{"n_layer": 11, "d_model": 256, "n_kv_head": 4, "d_mlp": 1024}
MLP neurons of a small language model. Each row is named by its layer, matrix (gate and up: input weights) and neuron, and shows model dimensions 128-255. Each number is 128 + 32 x the weight over its row's rms, rounded and kept within 0 to 255. Numbers have three digits each. A neuron's up and down rows have the sign that makes its largest values positive.
A block is one neuron, or neurons of one layer that tend to fire together. After each block is what it responds to, as a language model described it from the Wikipedia text at the highest values.

L7.gate477:144094185160136126231116099108142083123105085117136080156139159139136074154157165096120183140191189134089124150088163116147198131165153105104098119134083158109120113173104163137144099152172106083122141132131140105170095171113143109132127130193147090146129125155150167159145127236164139207123079067089150099087104128163161141138117097160141125116154104105105114134118152140106147162120
L7.up477:135146197097138156109152120118150189167097153091134092121149105115115108164139187105137155172120136125105109130051060150112130142114089142129167053124085108057106082088072092183069161109149161085099097129133140120140155123200144065128096122126158162091125158100138128185130137025135170152075150142159133117117130105192150142181119146079133133146148090109120181104143102109141094155142
Responds to: The final token or suffix that completes a noun phrase's head noun, often after "the", as in shield, setting, rail-ing, conject-ure.

L6.gate12:119176109184138142129079100090130099071151152120101117111100085131162153145112158107107102105077162143173110154082213124092128159116134192097104129075124121146175134123125113132086129150122134124138144106149148112149154055135160192137127105156145154124187152115109070137191182172144119097155124096149045107164119134154108069075145097109128113102111138078137079135102120150067171134128
L6.up12:085129139107183143126107098222164146093139093122112134165143144131163140142089175066190140149177126187131146145181116082106129158124084135159127078008118107155146154121122143145092111108152127122180146133137166116110174074103171135184141143140084093158104161146120127176140117139206126134118102168087124150094119080124138073115141186126106123125161079110131109184113173138108115124165
L6.gate140:141161135091183067124136151122138108082091185074127069104131089159123178122151211175081181144158113131134077153090133079137141175135181157074124192121175162143135156121175141141103129177185122138133139128129158114160183160132150182149121109136136123130142054155129100115086103194109079145149150098118143129127099047147169124172104154114166069081145112110126143146133184145113094159106
L6.up140:123142135123121103151143161144177136135107161111130103181101154098124100084158167087057155153137155141160106116141185132085109113122154125169115135157148207144171117152112086142136105152130110079100110174127197131074158205103139113110149090193165071106088117117086069135080121098137151158113139103125120059179145131120138161114147103068160160188111142126137109134110097111153098165142
L6.gate160:114155156150168097133149072160113133147095169113092134098155104137138031143200151071126141112085158156152113115123109149188145158178116116108063138177104099150147140117118112108123088160120105115123116089084169130127148088075175129152160089053107138085144108136095141126105167156106141129104106154097170143067144119168114129150101090086154150113145130101082132147174040077126131135200
L6.up160:101141132114206104109085081136114102105143134114149091104104159189094079152113143099141092117141113147123143059125212139125192116184069172153154105066165135143120126179167129066137073101182107132044154126182130152098063122110172172110091049093128080108148144130142139195124135127115109098167139086149121093122094121160156100146157151116117121119124059123094155157104146147141133074153
L6.gate171:081163181095143097124096135147125130096082131161154107107118128146144117154116138086139189173128154118168198082159180140135125131174137128112137223133098102101120140137183083123062050165161121067130086067079132121118175156151172126193113114155142062158149103124122137133125151099126082125111120134075071124158086128110142169133132111118139166147130122117113194181110064130132135160151
L6.up171:186155084102204101150170146155094113110091087132102152089138124098132128125173115121111147104193079142122102096147107119136124071162146145099144141143179125173087143116125056092129135152093103147124148057161135081127091161160153139127112117161143153069080182154131162093117203068118174130133164133135123152109107130160120132157131173154162082159188107070161169116130125130058118185155
L6.gate183:170126146130140123121154182086065125163180119114120047105153104126115055142129085086145102164112143125142117149149182096121142058134166137141168141145102180113077105156095153156119112100161141136089139169182185093171196086085122204103162098179134092144089094103160148155095127158058081207184104092081180095145069141140096148150089145151144231103171119172094156126121135126129155168097
L6.up183:159183080157132101107122083118098132115123077124126116070129076122142151137095128156120106190211138155119107108156132133128091134151100145152099081112160160156160145151098083168102168111158155131085133138081052156180095158123103124090151082080065099164132078140191120084108129138147090144138105127138089144122123192128136181092198142100158180110146134084104114150118149126123136098120
L6.gate197:122122164106121139130127136152065140059112107134106117094108115083117153042124092134204139130122139186135087139083101180136194117117133179160100180150146101092147192114130039125093089123151143133090101088153153080152123144078128137132154125122134103097078171199168139086138152117078077133138170119118148133140106170127168193161111082076076125098122122149087157136150110088111078096136
L6.up197:052150182115058133177078123142118077098036105111065062144118176123084110159142112049165171120138156142115121123127082105089165131153113136111104144161137171144122108103124108147155141116150138103102126154100149074094138119119135100129140143041089124138146167174147118133134200145129107160174122118148145088124149145084182137072148103093105158114151108136142148108126090103125121109116
L6.gate235:104124101120135167125151077128111113105157164088096132082079202135148137134149100131123134121132067102133124106113099142146090094096106207155169133136125117133094146102092179197156166166101107079074149070143098096099138084075111168118102151096136109077129096128147116080173170123160148136097106165150163138116203097121088091124116137139122073118128134152151021139161116157201092147158
L6.up235:142181130132153082097152121111126094115056175124094117129121130184107157134065120146180150125113143163103080135104112099151160117145160182101137110133075145127092123115140135142161137095130135099151129117136109063119148114095132115093095125131168111224176117162133123116097142130097115144160154171106136206116134128154173176081121164074174041146122080104101143177128171051145122119084
L6.gate291:159119138109177125098083148156141139120117079157137134134113116162115169146089116140109128138168049166122094089128045123138098166115102077092103144081117081124157132109102141184152197129129109076148161105071140125146223150133146100152122125148175122149094108145121122138091143127119136150205141120113080120101096134116126145113091093129123157156158181135131127158207096124044154140100
L6.up291:112107132120113171146120146144155207108114131150130120176112130093080105103138163046090120125196122127109110129171144149132065075148119124125069179137161148163131145123158134116192142144144160094238138103095148083158133142118092112105161075087149147077112101113155179157132120178172149155180123097128139094078105112132151153170162116182185092153156104121118112117093071080161146143134
L6.gate316:164137088109136149098147092109120124107075119134098112093087145132120077136119151186101181117169099097120143098105120091117074194134097068101122133102109131026159171092136093144150124125157085104126141133086153131093089119055131162151139135142136065115119165167160132114117164107161113146147143151109186107093085069193102092082138123153147159145154100139085131094144099177133126134144
L6.up316:136202106129094131132144139094073106044225169151107129110125162104118168125131107096125141103095168160086118145112137130096192174122100187081105151134123084144168060107086145137073143126174119116106164107122146132133146163120102164194105073123110150132098150094182157102128123122109066118187101140106098096146177121111125125193174173125148200132143137128123125109068125115112125191163
L6.gate320:167133190181105158155166147134059115046134106146130159073134136130114076144158148138144101138113123130138092152115168102115203133189183128125116147117100147151127152146070109154142095141125185174128190085208102179168116144112128153136124112075151120100103144089178168128168138108078106132121133120085083110113113143111141102114105151089087116138091125135088071118124103101187104063110
L6.up320:133201153128159134129168144144174130076166113146132136098176072120082178123134144194177113104144066175061082115168088090115146122130125080104181108064161122196117148129080127133108161129162077121156135176087162138159105145143098126083095140096146144159142110109133128171142131136104172105139158113175196115138126111158152166106131118136106140113112067103117114178125109088137094162154
L6.gate486:113143143141136142200166125191168165132161105152120101092115159119111101143209173117111131149109136148145167175061080142094104146146173167115139124086095056157164107166097145151105126106128168081103112148161112123215125158153160097112130056148156116119119144123146151223170123148133139165126168115162101090125111119132095175097149082136145160106116093119084107091109138117160121104148
L6.up486:168158166167137104161186107101111096107099092140099121129148134133121181103079109141165166105127176121097116153106169097118176114164166045110131133099099196162125134134142110097114112075201154142200106148124116237109157106106129082164125144178124094121146129122119100150135146046109166157083174094111121117187082135114136183096116118137159132155078095131102118124117145126171090161112
L6.gate644:111134063136155129196180121125154130104171136094138107126135097125157149103173161104082119129102132136142109075148122089123123083096103165149158130099125085086170151169167135155096147115130095093083123145157115137108138157095156112134094098093166088175221153068095142114141125123092206102130102041097160108085100117151119167129126148111157087173114138083175132108135109138121137145138
L6.up644:110073157145158175121087116103155112080151164107138163111108138106151103091125111168051139155099124193186133095148161085173171155171092119128108141084210108139120080155116150184152055156137096130182128144060117110145106178113106123157149127122136090103137111150172112166172175117189055181156151099110099082175099159105129104100108135154164168114107093180074143115162118177114119081146
L6.gate656:077172149135133100146102150198125104115158133155116136100114151164132146131153130155152150137105108168145119116136135198125109172121118105100154114167163160150093138164152200138112171156091096176140159216068153149111155072013126110113097147055188130152180129096147130173113146144114147080141174131179092085138136106066163144152049128106105152089117120144150109118064126116120107096106
L6.up656:114107136169128143171161077158155121070145127140148076157085187159164064100127108102159124173162192124165119138159117107125102124100138197107161136168142156113120107127102128134208087091134165072156159178171142117180118093097107135141133092116163158161158137100151130120109130051060110113118149053076064147130111115098138146146142077158074159129130082176125086183173061092154140106134
L6.gate734:127077127103094171138152163119107100080127142153124131146119112117139095114169131081113127127123148160113109141125138093132102164125158163100121103108101157131138177128083149143084143129190167186090084066112129137135112138121165123092123122071106139192141059089119163178123127054088091122141180116102169170115158143108122185169101116131137118133127102097148141224144133120175107173124
L6.up734:114210146128185152133123146123109173115071101130121095077124051092148174121129182043149094116130135124119111132118187095095161090135116138172083083190132107152157105107144100137115120130084102142147195150101142152152155119158125076113108097091154083093143159163128104066127135110162063123150144142143098170082114119177123065124129083125096140128158108120106090107161195153148150168158
L6.gate838:160100143136139204114147135152089156180088108124118144072147122122135113055100155126125089086174139079130196142084136095170124120078152152148152079120155081162150064140154133113130128190175138133167153080161168096113145157141132095175091112153159127142090064122171144138118108186133146193138124085120153152076109145169155155188125081133122144140148143081107214084186202135094152117169
L6.up838:142141091112134171154152088126154115192155125148111107098200131134143145159174162136099168146123126054111122149091167143117146138139115129145144115120114176117087202069152159073118082137123134151116183125153095161104110154103140136116108113094132134160145132092084093157151154081076140165154144128117150150084069164121144111141140116109137111126152130123167079083128208109137050174120
L6.gate878:139152117150120176102110131164160084130154158149119185100140154132148142082145101075103128133112114130162117140127081110153111119064141121098116126063149122149139161087139068121118139079082107088132141121125160146126121128095162121097130071116138153109127107152139144140126188191173175050137144120112114118167091106128163162064093099108126151147115105127089191112142058082092147135157
L6.up878:138108126151161152098123128149145106126160163169104157171132049101119092120127067093142097163113197107136129109120109161180145137109137097080119190175143132136098138152139095122136088085113143167112070132043135171065168119184106145163133121109166151116144110162140131102119186174136202085089128157088130141079146109045147094066124131127132156134121160087087071129130099083086067144090
Responds to: Common nouns right after "the"/"a" that name the article's main subject, often re-mentioned: the battalion, the ship, the company, the poem.

L6.gate18:175149093073147168073145090109160110173130120191120083161139125107144174151154085111137171075118062071129111141125123153122146103132110145153179162133136130107120153122112172196138149088156087144110093131099196118128134118129115135080140167131092139159125154140123115117112182075134152133132112133133184122208115104125147158115112126128154130100126123153104149130174068123187141124110
L6.up18:121159121164182094143094115097108148144124168091128133156134056097130191128145117154147129157120117116176135099119109144153178121115130119115122122128164077186140207122131149132183156070140153101191164142134179167134135148083136140140082141128138137143082108135110147114111073139112093146144156155162118104128116102178157173128156134109118125155141135114140127142106147114177119232108
L6.gate66:163174126122052156101118134165145112142167128127112132114105184145087125105163103153119122145096172153147181090117125155180119123101100166131087131124133126175150113066082092182126142125101081136105084143176133123141148142113153197101206123078121160153142161090140134145160092114124094124109114128110098127138141112137122090160119082127131114169141179145189091132136106127137110121131
L6.up66:090100134146143147082123138062086171219174138082174147100114123128126158140130133128103145113180124120157112173151063095137111096178080161116102165142094088132119120110100199134128089127141147120126148146126141087080080130118105202115175136106109144147192148100114164128149117179130089055110137174127170084139174208173138126116148153142144116201149170138091167175132157088170166081157
L6.gate73:129123113129156100184059096146167130132142098138122090137132142174125180153128146095114168140144109095136069090179182170165128098104125116104152145147130107198183087188105102188143091135131153144187132103155102072092170160134091148150130089139105160082167113091099097134128146122108152141078123129094157221112077180151164088164146038138193150100169084162101145129137122185106132117144
L6.up73:155119099160089138111174133136090092117132070100137075113206100125113128203121110088102131075160076175156074165097161099157120117106167154131163107119100177117122148148156148178129106110097085117135127173144140078134098172095079113134121102135090111077151172120141149137109125170144209185131125118083113061138153150067067156126147143177143126112096149095138112122143141199162147098100
L6.gate129:132158181146148130104067085141067164121174201140118148107129097063123115136154126104100079073074115148168124141083169133080156106109192171104081110115087108180176101112109092059169093069119105117092141130168142163113122153158101132129134123124198068093081172124168124107131106101162099118127059173105138096156117176170103122153133170142187090095126146155121142145117147048173120154167
L6.up129:136118131118141135174199097180107118120144144182139130171123174091155148126107165146106146105127124096143136179110171109171145113106181083141119174124143160112120134090139129125166141089109087088079116077107159175111191108075086138187122094130082074146139133105119110086112175152178087156099106132084116109110125114120119148116152108055158114153098165128096139075062153122100120104101
L6.gate161:135144125121090189137159154121158122137107159152109080155133152106103112090149108104085153173153143139168106136087082177143151077141191138122171099089107082142079140123124087121165062097097124144107102168102146166136171048118153106183164106082139108140122164116119085088163152106133143124073117111097121142134114161077072124176089149074127194155139138202091126162104142066125166170181
L6.up161:129129129143148102132076112087062122109106068135090158171130100116110155118142138094137138127152140120145070132117158152142104131090161102121127070158063076119137156130230090131115086118120119071153104120166071179117123171156148111176142134143137092157114176111102114135152144127142161211051174191139159124138125135103094102160128168113107052150194103093101160104089117101141116145169
L6.gate389:081136114096114129082107156093072169153119221123187154095126126158166148092106104177124150130137115068147125162110108108149119128111158193143114122118114097062143115130138181132131124115140129104126118096107051168154073120109110197105124126113206176129178129121160112139095144147124183178128186193110124148194089114130171124087114154114062060141158121165146136165175145149111087096144
L6.up389:116136056148139149091157104131155109132107164151161130137162102162129142158140128113149141133124102187120135224130082139161098132119136182126198146100120089124122147103173076134039176107173174142122145125145197143133146162143116124189138136153108101081171150150137132149136114141134060156148132080165115111105081173131139104113095151061112122136111158187096109091152119142110164130133
L6.gate511:116143074156174160128130140106109115117124090147118103097198119166115138046147114135161148147134181152181161129116129086143097151208199170123170135116159206158127196122112125082110139105132135066125083124134070128097114097119068095129054104115168107084146130118173118123148138091176147130188130101112175123136138162127168128125110156057139132137155097082086110119072074119154151140139
L6.up511:156161145116126133119119107171118178111177147099178106152140121103173074129077109147153170153076136128074090148101170128100142107143123187157132157151133135071155137154109147132164112123181158113049112159083105153132153118092145082102148088109127138107137129141126153100148085115160158107121105125125109167154109174164153085067185078136202085080112193118162137142115118139099071110093
L6.gate524:139098113130111128131121109108085093183130078139143163119091125119126118170125098159051092105119138107158135142164100125131129184120134163133182082121123145138171106123147192117149148087146062178136133135175056156142060109052141159064163067119084143113137126088100105106133084223118121124171173096143146161123139115099142188149140080140174152147116083121109071184174119147098137117113
L6.up524:104135132130066081130130114121172138203151117166149112180124113130120104154153081118102121114086166074155102102117133094214109159092118186160119081084130092101123126093117154121132140153067154096144073114157092131149094081150121130130083110144097097086109128126126170097181122173121124188130112153130120109175101181119090113137144098097075147048148128158158167195150165070107138107128
L6.gate630:095163091112136210147103146116119079120195078159139127163143140138150129196090091142067150100116133140141132107124124144158120141060133129133095111155132100139092138142155147152173099137095083105142061127163138187193122121150160140083113145132066161113114109119069122104094063134105105129157159129121095127163156104123136146158062065106095176074109115155138125117140118094113119100125
L6.up630:158153147135114156142174033107094097145131170128159096143111125136104165052134083193119121081091163154102127168138103152114064165103121135107141159134080144102131065138111125123087100134075116146117173188102122134135101137123098120077183164156103139123154084214064109102128118059151179112048113179193160061151137131157147169139147160133144086147099109126162115106069190136056111085165
L6.gate633:119130075110066097155153108107096095198114104128136039125149191085134215136065187157164155091101088088112134152152203053145174059132159115129139109134095182125123168103147125125133148126136087142090115066146124133121124166124134179071072102110120143129083127084147164109108124123184100111155088131140137122104117113104114154127114083130092101100135052109110109177132127090101123189078
L6.up633:134136124156185118102131106126149134159147087140142120108112136171148149146172118118105053156140157149131088153135145086139155142159121070095108120139190021164073195069143166102157141174060120122082096113235160130084145125088147204100186111096117101135114157109128108140140084116126153101137123112138129082141059127103176125206095083122128128164156121113112106134101111082101159139101
L6.gate713:100121103122143079153183159121117126155148169117100134125119143132127085090105108201076109065109067106127114122132083159132088089101099144149172146074082137110086124139127125153140132155171063150104158091065103133153072132128137188094103144077163118069172109106086096111094137138132174126119089122137166136147117127147236140125106106082193154092067151179074146137105158117127183166156
L6.up713:088064139161090163179093106195137139138105130105118067124132161167127121138175107139115097134112143142120132151046093162091071081136120051079096139121146138129109147092074119127121172165065148119082205102091150097187076131157082099088099165114112126155116102148120116075113100098148164104126109176153139153143145133113106106121093128160127160083125185116121097145150092144161101093137
L6.gate820:111155086133161125108107138118130106125115129155156162184152121153177124131104117132139147161123142092095139116091164165141121096135057120137176098102125078168131084077151119114130165123153127137067144125124121141178163092129159186186159103064069065150135085148122113159095171166130074063140156168107156057084114122188124138160122144134124183081149121138132141184106090103137108123136
L6.up820:124172138113125137141106110181095143147174137182141101117085157152138126174126086098106091129112098109150145170137148167115124130164103135175148126117139097139145142155169114099173140129119118081129149159059204056106133176142101138145152186117142157196136150155096058144107085137176118055065141092154150124063089167109167118088123071207170127056173102130102184057062123174152106117163
L6.gate827:137167100125108098108157118083142119217143125180108106132216110159186140076143126104102093091127161133086156190107157160132135065114068126153159050129131135147090150115068180164123147194057016153123107154126139136117106176192102104135205125144097160135125148104157139128119099154113146110152109110097189123128140149083132151174167079114133125086117141129136148138112112151116137168090
L6.up827:196103066131137144143125102138168109152220114114113155168113129094195043095108112104099108136138139134144190096092138178161130090072169155112127187150080053101149103131145169145130102143119121164171151102122139140125188154124110153111124162130125093137128146125080127083154182139114179161149094174170153106121085092101089133168165196111154120149189123160144110152160084133128121138141
L6.gate846:130142136143073140115058149145123091151132087138168128102116142128124107161123136103097098134114093096153121204126144165121220137058076163136143203144145116078152160163122137138152069124113149057145147125131074153142133157157104162103163104159104078117134122110199099119168192094106158112078131093135151116106130224095120084103148098184147145150096145064148135113163159138113056145116
L6.up846:092095102163075134145117146123078113141138117195124110125163102170122052075135148137106093121171099105180111113146141127244138088119103164127131155131093154098148107123093169140066135150160102151086113113184166130151091152178122135151131140134210083215140111145161121173148140174138184129155110133142152108131185090069122106152122156113119117109091142161065119138164213147176172096126
L6.gate879:161146085103041163150160108095124090139117134116157165130166077144109168121136172134098115134081173075143100176132083154080110141081160135133106100073179139170147147175144130123116140146093091102159153179153092154157145153100073125075168151073114124086159141114082162124179149104096095065068088153140179145109124113150138121167102132154184110109185074088107121092096105133152097133134
L6.up879:102116154170097124166092088067191101166173122135115156138124106137151061161132060163094164156151135143172137136101166177213109108112167071058143102094096137161150132076093132167163082088125183108127102154133106143127157110158175151131194133142143168181085110150138117100165139174143096132125132157142174124168101107167153137179163106117170093105160138102167024140125157154135135169131
L6.gate941:199176096170130193106167098165150087173105170126175188176092125105149138152186131181089121067117100123139084175123119111110120125083089203215124145094132076155131136109157146095175117101159143152159144166157148120115118159135167184111143139143080133089119172155105087162132123080162054096139150136102153109149076148152152105161168102115119146090120047147130116056118170088139099227141
L6.up941:146156093100158185116096123138143111098106170108179132153108111084132083124093152139083118147112115107108104125121164107097108134105052151167113124150138098169113116160096154138122059149167134115143101126139093109197066135052183117190172130176149105120152191129105121136099150110166113111154136074140104106129128148151207152144138201146199131193104131156092147121132208138105137109077
Responds to: Fires on coordinating conjunctions, mostly " and", also but, or, however, whereas, joining clauses or list items mid-sentence, e.g. "closed in 1954 and was".

L3.gate371:150155161146177187142132160126140104181091113155121080110166128130249158117167142090091108131119103061129163154124123115147121134120163094104105100142184138152147094056130172126126150079120056155140088127125140141180152120101111124188153106093091119076128174087196132140118102159143115123147098107108122162127122144149077137160068125150088105149069152093122120144119155108145062099153
L3.up371:108127105204141137147131134170108159094124068149103175112139171162129096148123150067127115152108120101169093169103142105179157090161163090114071153079177110096159136086112122119129122160151089126151138124145132154127147136133123112189145101070140201150172163125116147133163072177154079135104184127104136129164105099108137124162077126126076162112084082072080126108114112116126078115172
L3.gate567:122142143117099154125172143136107097202083137118188113091208128102076148211130158127067156101146112091118152165113145219153109171117147141085124143116098137123130131160145138160114140180206115097171157132117132119106107153099144127114071109151129137131119158143104134109111158147136080083185091137162140087147147113116125164195147169113103148124131064235190178192108114142124073089112
L3.up567:211128139082087120136083126098175082146103143132130108111155163094109123134080119087113106145096126160111064163155098180107099125162156194125078102153148133210127126095114128079131112089124079117087104139156173109102168180186117118118166141092091196079158163100143139142131184128199177101140139085121118131153113183098130090132107130149139112141169137147092100125170112105122102163097
L3.gate600:161069108042159119101109156117182139161139173131115104083129173163126167069127107103129126103123127148127095161163116112106114145148122119080138205197128087131116156144132125077140146134193176162151123126168072078102101158138139092148116076100127140099148161121167156141167168134160141115113052042148121121115146127132168105150119140149100163157096125142092152152096074173143107079134
L3.up600:153116110170125123118130138155142086185141134095134106120152142134133098138146134139170140115115143138118203128142108113127089106110099087134167105103171185058142172192207168139139110133161219126120153125149125143079120115094132099126121072144158108096198095055173159098094140111186079128131113095069144127103119113081136168188107111154164127071152122141149127130130099112140134110096
L3.gate889:161122127142077140102162146088158050136119094108120110122146098107099111137162074122105165067139067133159111126214163105106134137120139101155107128086137104083147161086170191187121086152143112185169152079114114120103095126160166136100156076183070113105148131087120201153115126162172119199127193147098155149108117147159112185105117140122157103140055151143070083114137155094106187137097
L3.up889:165077107156114146132106078127140090199095089152138227126171113114170114107117101177149144139149088087130140149120138178129133163102113139139149131080164125174095110126093144096170111114154130122115134185101173149063111079116062074125127078164148058181136124097144169149146175145127149148164120192084143135150093132159101139099169147110115124133132142100152155139149121084167121139182
Responds to: Fires on and, or, slash or ampersand joining two parallel items, as in Tupac and the Notorious B.I.G., fluid or uncertain, paranormal or clairvoyant.

L3.gate165:188139156158155136029084142171133099198163118119121140168146144111095151142088082133114186096108130114117075142097118170144045134160150130062098206132132091147079162150169106166141100123097074116136125186153094175149148155087054115106101181179138150156152126094108115140128157141138165112096114144061097098133089156130111157124089111144123188108142121077122143187114123099133141069067
L3.up165:166132134130135106168161094124180131206185091052168064125119198083059156095153127156142179089117141206100066157120089149158145138134168106063172100155153100168144172109136102119159127120118126112152176139182085156080123137115143155161137136177111138161109127134143124157174119105159163119079134072088127108190166143187186144123084132145100122155139086146107131173155134114073139149053
L3.gate198:123119156083124155184098059165130148158087172157155103126142119123114144160140113121161165134126136126171102129087139132114117117101137096090170104144204122202095109113117105142150168145117111140157083076196155107126118129074134185060125157092102125106159163144172173099169103116120093105105112148148121119128110123140138129091110111096110098141175121144135121150122163151134125112160
L3.up198:182050090071108122154123153142134143090071140158115143191090145078125125146166112116103142167128175125108091191111095179188080137148146097108098115156157113159147137120137158149155101117076108167092140095130158161135199059085121156125128107130086118112164122154122143108153115128132154130089144169085087155093107151106158129113110148125114086141174120137112100191116108084126124133121
L3.gate495:116159216117091170093145162112099150143117171119212188090112133051146166138128052100165141143104181192112105144123142163100113101097136119130166141113096147118148105150160138100100144087161098133116109139087117090129140197152112121145145090206146164148060091197161123117073151107145130180139063121133140125151156083123148118093179128127156152111132090194155146159134132102156131146150
L3.up495:106146086120050192117145164097123144170130119125124144071137112151146108115101136068082213136160136116099162069119079116111094148112087139154165130143067141140071126171110118128091094119162130139097149163080125164128116187124101091142139198082135137188146083134102092110104155160152129137090060166169066113154127098177146123076102123116117163148133102078153113141128155137153120155091
L3.gate507:172074169167076172178094143148142126128144116128101142067099151095104139083157186105152198148123116160086115142108139131165129115135176149042121135122100144117158137158126162183165087111185120061070080118100163165149130119104159098165102110115149112142178150217076145094132135146084182210095186110106120137093124172116192092148207078099122150139165094085151174139189110120162181152128
L3.up507:172087115131130143164097126149128138137139129088102152124075166094150173107171104105170155121194111141129114118094158138163076126168178117059133152105072104150077122143120121126093144185136111157061096119102130145115158142127179088152155120143137103163125184120104174079149156094145133156100148132131173099069130043126181089127143103107108138166133061089101121081166172114179139133112
Responds to: Ordinary common nouns heading a noun phrase, usually after an article, adjective or noun modifier, across varied topics, e.g. dance, restaurant, violence, scene.

L7.gate10:158098125127105200114099143098113094175159138154104176153147101116167132090172084076080115110181130075106126154152101179116098159069120165137124134132140139189151117135145135131110117092104179104131094113137172167125112198072104174171187105098092106136140127102100113112124099116091132179161140130114113119150121121119125113151048108148175063193139146139107154104098106141111137099107
L7.up10:166140100136059116109106068116153155199065124090149150147055113126123121145084147124099142121148099101066127128148130129143142146086072113094110135153131140083070073098167161073101192100102142100164173143082132146140077087151095151076134172140109148122133103107133115162166118163138120097129082123102162106112193127084112140153168163146175166094129073092117101138065165114155101100146
Responds to: Mostly and or or joining the last item of a list or pair of nouns, e.g. "England or Scotland", "slaves and their children"; sometimes semicolons or prepositions.